{"hidden_size": 224, "num_attention_heads": 7, "head_dim": 32, "rope_theta": 10000.0, "bias": "none", "init": "normal", "init_std_qkv": 0.0377, "init_std_o": 0.0, "decay_shape": "linear", "final_lr_fraction": 0.0, "batch_tokens": 16384, "max_steps": 8191}
MLP neurons of a small language model. Each row is named by its layer, matrix (down: output weights) and neuron, and shows model dimensions 64-159. Each number is 500 + 40 x the weight over its row's rms, rounded and kept within 0 to 999. Numbers have three digits each. A neuron's up and down rows have the sign that makes its largest values positive.
After each neuron's rows, "fires before" lists the tokens most often just after its 100 highest values on Wikipedia text that the model never trained on.

L3.down141:572499477556613429504493571536550516476496477560467477470542511528484530513536574454526468485464594521578480504404467519455488491539488534502456490504426461487530505479566532522582489472470554498526517547508508395508551425497478486518468517458504478474537469503530574548421519506527532456
fires before: ".", "7", "2", "9", "0"

L5.down655:532474466536470546602486493444517540506527530541482426417457536468503496439516524515526517570548475518413492512450503511520504472527487440517503468524455469427436497520493532477484444484504468559509477478519524523511476488486530592519489467509548522485382528499527475448438460379563496521
fires before: "==", "-", "===", "S", "In", "The"

L5.down503:539445480566508488494563550473464499474512477529440523555525495479422559474525525569494598471524503551478489496428531523413550511495506516547432476470451548521511545453481567426522456589537447506537525555537484477494502462489545562573506492530566461542488556525508555444493461503495497451
fires before: " |", ".", "2", "q"

L5.down284:455463475443502501498509504478500549517557533507592507534580454458573411539481508453455468520596528433457557450567470487464535485463500526504504392481530466517465557529536496457507475456544474525537500499557508464501450532519510490511477502441529506460525481469497539484456574564465437493
fires before: " |", " ", ")", " |\n"

L5.down333:512485454442466512536512557465510504482479499464529473443518542490508515501485520531535474564498446500431489504438542504529532410426489394542492460513441446459526526504464514520410500454494459474548507458482487487516496542526520510523508496474472495498442500498521518458454455391560498447
fires before: "=", "===", "|", "==", "P", "-"

L5.down196:524460488494556518486481451539600518405529579561470489535567405518524466482430554501535530485415536439460484493528550535427473475485562569514530499550521514483523498541518524515432508453557474454521500568433563445454445522469525537473489447518516485433489512536494529458465483473526465533
fires before: " ", ";", " F", " M"

L3.down308:547469476490524497519503565418497449474540553553535505480479452522477524433480487525540584497527529494532456542432598475506515472570507510459492549505539449554479568546561487477512502559566536457536476490477449489530545438500515518528436383551534429478423512508470470500475522492535499480
fires before: ":", "\n", " |", " –", " ("

L5.down292:572528519479459440475484478544464463476490523457501562488498451527542543469529518478490404479499507518472529509468511415606465441496515565402491409488462507482471521517445529509489449457581379519471457457505510553520504441541481491457479545478488527484510448444561493401482422502511555450
fires before: " |", ":", " (", "qu", "–"

L5.down339:465422441470496517545485594451558546492488543508426455476477552492573570465555544512488497556534534518492507550529500522461490479577449476542496486542454434478494498510543416479485496495408498518534474456428516486529481502490519557480496461522535500500485469499521453496445535394559513473
fires before: "-", "|", " ", "S"

L5.down648:467434459491450513485503528462471507522434512577539524520523465470494558526433531566495503514529569527475472593455433564430576480438520463469544476447531525543484471510499491454564522584477572577549473526498520472472503504435542538552426519479500445500519465540487540530532502529473602487
fires before: "-", ":", "ade", "=", "S"

L5.down351:558477508480499526538485602471462502464516510471475467470519565503477455496460514548511461561472475512471479483437456542464526475482477392509508478454429460492508542532549516508368414516493528467525544497471522547541454544539519528511482507481515526495501510504520515486474494419529548432
fires before: "-", " "

L5.down303:537444569512472449436464478476461506472524583478502505504566442466516451510546510456553591534462573436561520545483492501433453481536499496451509547480489434519523553569509494495553551507465525439523549486604515398484484491497459573522521457499560509450489523572537494484470523538497481519
fires before: " ", " |", " M"

L3.down350:491517514540544453490523500431564526527507534446476490511538524497498518445448545454597420510518507482528458527473467457533513491429504505542407527614513443477486473528514505501527462482512495474552485472499412407476474510482493418506498476506531481505514568499496526571510478514576496433
fires before: " |", ".", "%", "9"

L3.down280:482587515498526574537506527473541487419457529530475492464487494500511550438554496480455587438557598492553434503493517483488486524579483514458484506525490439507533488482507541537538547525545539515496481551519522438470429498527496563517525427485543492517537503494502494477492441484544523559
fires before: " |", "–"

L3.down583:514527523499520546476513451480527482574516449483486430499496486451499546540463607467482536574506507607550534465542499488565457539473458488497449528452479545415477466510474494472555469444521421492475510491505560499468451482550504475458536503556498442551486506454494505485520466490446527458
fires before: " ", " |", "7", "5", "6"

L5.down58:561581454587454488552464530431554485562599502519477538458524499462507519471492577407526427537454450584483527458555477550536474524488506499524544546491463501485417429516548525471450450497500521459474484438569477470548429511511510505494488530512487507495542511460519478502494462427579515496
fires before: " |", " ", "7", "6", "5", "ate"

L5.down460:492478522559490429531514561400520476371533495487505439560470442490507520499523586468456491552543530520519475550486550532486505488459449466449440534488521475510506496540475531503516494456480432504510553545461574514469457447529452511529574496581523493424490583559461546419452509496503471538
fires before: " "

L5.down162:482544500469410504538549391468498502511481485448505562476527452499512502492504582565495503525562525473488501457489484431514528455450500525465486375526525464530500473492556468560517531470588470516493462442449530574511533516531491494424564546487445491437449470527498518498504549524519470470
fires before: " |", "als", "%"

L5.down244:531465477504497537546497504466533520480522550462485441446503498505502532455478471514507456589458485480455515492496510527490530438473519429471495470502496502481496477518512584432313456507592488478537493494483513506496493543548539544528501502524483507512432535469507489489437434358541496453
fires before: "===", "==", "|", "In", "-", "C"

L3.down736:454532547492539543537479501486488418527479514456503568551543530495481575504487492515479544474548510413492445543553482402494487576505481488520496552492502523441504556569540480559584487495590478518519489535479492429505434538546417451508427514453559430407482490531509549457492491468454523526
fires before: "–", " |", " |\n", " A"

L3.down166:524539447533579506427515461485517485541519426423557489519465527473515495503484474469539447468488420583503489470589533477593433547478490511565455425529427455410460491526540533495511534445412489530481494507512424498490493510539493529527507478489477532451498482496518558534543432460500528501
fires before: " |", "%", ".", " s"